python train.py --hidden_size=160 --num_key_value_heads=2 --attn_scale=0.125 --tie_word_embeddings=false --parallel_block=false --init_std_qkv=0.0548 --init_std_down=0.0784 --learning_rate=0.00418 --warmup_steps=200 --decay_shape="linear" --train_tokens=100500000
MLP neurons of a small language model. Each row is named by its layer, matrix (gate and up: input weights) and neuron, and shows model dimensions 0-159. Each number is 128 + 24 x the weight over its row's rms, rounded and kept within 0 to 255. Numbers have three digits each. A neuron's up and down rows have the sign that makes its largest values positive.
Before each neuron's rows, "fires on" lists the tokens most often at its 100 highest values on Wikipedia text that the model never trained on.

fires on: "ed", "ent", " led", " received", " occ"
L8.gate98:143139167142121149098152162079149128165125115165145123137111123150128138105101118136152125111149124161113115133105100097162105166112087137130131176115148147144131098144140154098119139162159113127122137141108098090175155132125149151121147119185142132122088147163146126136085102156136146115080108134139152151165105180086111150135152170120119145123128166124112191132142177149141103164136156161160160160131129085115119120140127161126153125143154128160127177121152102131131109131157130
L8.up98:136144120127162119121150161108134140154141100097136094120100163124125131119135161110092135123154118117135159107164141098110113133111145161175115157126116151120114138140125132095120159150130124129101149179115081134107166127086151138156132132192141133133132112113112119125091132135142130115132119109177073125161104168132164106108119119131079118158140106086147146125111087124149153147158131111192152151097067076123114087124122091109117096168111138173129138099160139124127131139108104

fires on: "it", "ist", "and", "e", "est"
L11.gate253:134168114132131145065147131117082167156097136138162075105113066131187121158083139120136186137130161161145135129127093137124158122131122102112141147149115126148175115122110113102152140115129135124121138112098112124141118096150103098126146158123153118169073151087113109119072125177174125124133154155142118132143119159162110136114102170112155108131117115103155120164179116125115100143101118105108136123119105111147097149102131093106151141106118112117144124129136161115105138114111106
L11.up253:133082127140135129083103098143173133165174177116135125117102165129158090126165144127153150097095117101100144121113106118147147140148169129106128099140154109163072112094111142135102102129145110102134091151100126156133131121157095148134134088131106117129162123107152165127092117100156149111130155109137117135104134124103098167063150122121163134157131134148129104147149107133125102158115128075129089097115149087153135154144109114136148152128091150136096098139114182112128136116113163

fires on: " am", " Am", " Ex", " em", " dem"
L3.gate86:085107084130147118133118141142136116120126135105177139126112107140163150112090124124142121129064110108099116138162160123093139158128132108131135114137180135126152154173131125105143170119112135099109143125115110118200147155109113124108083153131087133167082121121106146151088119141169127195105105111112121159144104129150128096120087152165124149159146133124126117105126100139099124103151111123126116165161137125106160144137119105141130126128146125151138077086116176082151092138128159
L3.up86:089093098083141100100079111129175120121132181129122130080123117112140138141111096137145111112140144118144128125124130133150153171136164142110118117109144120125139108138094081136160124123100115114126153137130157153169133165175142136152108093129162161103119157123107090139115180153125105139105085117096129146126095129119149105098163192133079099093114109123074152115115109112141121129118125094124133155173129150129125158146144078108112093098123156174136126126121152102137113142157119

fires on: " sh", " sub", "1", "sh", " |"
L9.gate56:108144068116147079168129104117127122132120122148151131111106145098172109111136115105170121139131118107131151072107095140095092113151127121127100154147149150100108153151123080149160130131134138109076159073119158141144121136128136104169107115120129143123088144127126096159136111135103111135128140068139142111132119148110132118156116114118178129152102103138116164151126140123112121119143095114133125155132171148134133153178112136163194112120147139130092123084127157109184128123102181
L9.up56:125106111104089152147121103134198146094103133079119169116147136097102136133127108160122147131139128141132146114112094104124105092111146194100133100138118118129118113154166115087165104119107135159146127110106100092129116098119105135126108156112133120089102114162105092099102135115127073157141081141132128106134113143156131151132140136155142114163165152117132133094150146154130173129158109085120151126095179130166133127141112175118127086141091140156129152158126134104156171127103138

fires on: " trans", " add", " re", " sur"
L5.gate56:154157035155176130111096145130178124133133096142132117109127086138113135124131134145150135137181151109098139125091079087129129124119144132105123121141115154148136103135104133143098169122130144144136116129118143110134116124140150120156108129111133128155151131115122111179127164117182077162125165090139132119126148140099138086156127131114171118114140129138100114148102127133137114120128083164129097109114124075118154103103146114126105177126137129208120111121130119149154070129130133
L5.up56:145132113100129101133118153111112128134116134137122128109098116101147118134127080096101127068148101151145127148091109110135098084178138135098145172140159090120092160166110159144078111139139123166140134143155089178134124091136100095111128110118124109122137078164126161060083119131140130115138170134113158153117133146105119178124142161131123166121106105124117123128143123127106113143138157103141139135068115133127132093138124185132168130131133128080125116141170115120106171134131138

fires on: "ed", "s", "es", "ted", "ent", " made"
L11.gate36:117111170137081133154157158126130147132139126132116110132159114125130197158095102123153109132145177096165148120115108115155165153084111127151110113101131119114159131153117084092124099133139089140103133128121125115132136162157156170143111097117120125135125125139109119128121151140109113135105136130138147116130162129097108118124134202173164137148154140094126168157092129116193181121136172151105118137093126137168109126148119121169131098120109069128122099124182129134122115150113137
L11.up36:147110111127119143142111164083100175132100088156124110118124112131182153132119129143113148122143148127165104168167136107130151151125115140115096145107113120117181108081132115132130158161165125084075125113124140104123131172132140183190117092184140143155132140153119140104105155112140137140155161178141127119166120123113135139104120143143159117162087124118097160144131163171128138095142119161138127111142118114140153110154110132127146123141092096107106152115145165143111130153140182

fires on: "or", "it", "ist", ".", "itor", "mer"
L9.gate282:159121100115121116118154151142144133144131162121099112146152132132146103101096108120105145117158141075157136100164121140108154131109103144156062114110118123100109152093098109155143126122074130128129131101095156112111134146144077115095119181107119112155121128107108094121147093150109157120116195141108130141130131164114129118176140151079138122100123118100104142092077156136134092083142129119121167123137119122121124111100147104149176137117120120135138137079143146124150167061130136
L9.up282:130126084167114140163153120132123130149114154124130107144107113159119163161089156143146138128089157129137160118126146120151131110123142097142094116122115124150057149112131099132113163148135140112091103141101158128102177137151127124146171074112162174130125142126177128075137131112166108138116170160131127107138127144102102127098142084144136102148115152146097089135110102170141152132119164104138143163138135141165106137106083148120098154130096150087144123119126122106115076117110176

fires on: "s", " they", "ers", "ents", "es"
L13.gate39:125117142138151084167101125129141124111107117115119141116178146096135156162134085109059120128146092146174097124124111140123131121107114140094125129144087100133141141126151146104183110157118126157109091085139125100143068147131103153166123104102092169168118134145110106119118084109158094149157150122122098137136111121123113123149129165122122123161112120125144172119160108136150171104121103145112142152114166119122119139141103128095156111092075123095135154121143100143099139187121141
L13.up39:173107119116121133123121177133122162105162118108115125102141142116159134094130097087118125105145099107154111146092120123187138138173151162128132112128134140133143138170178136113172133156109115128138112088157075112118080103157155141130123124122106138123151153104107137109110140157117133136161155148101115088198113146142087108144122145081123160141150106109170195131167135161127145116100099165115104133096166136104145149137164131136135142098119135123143151121101119145134121142120163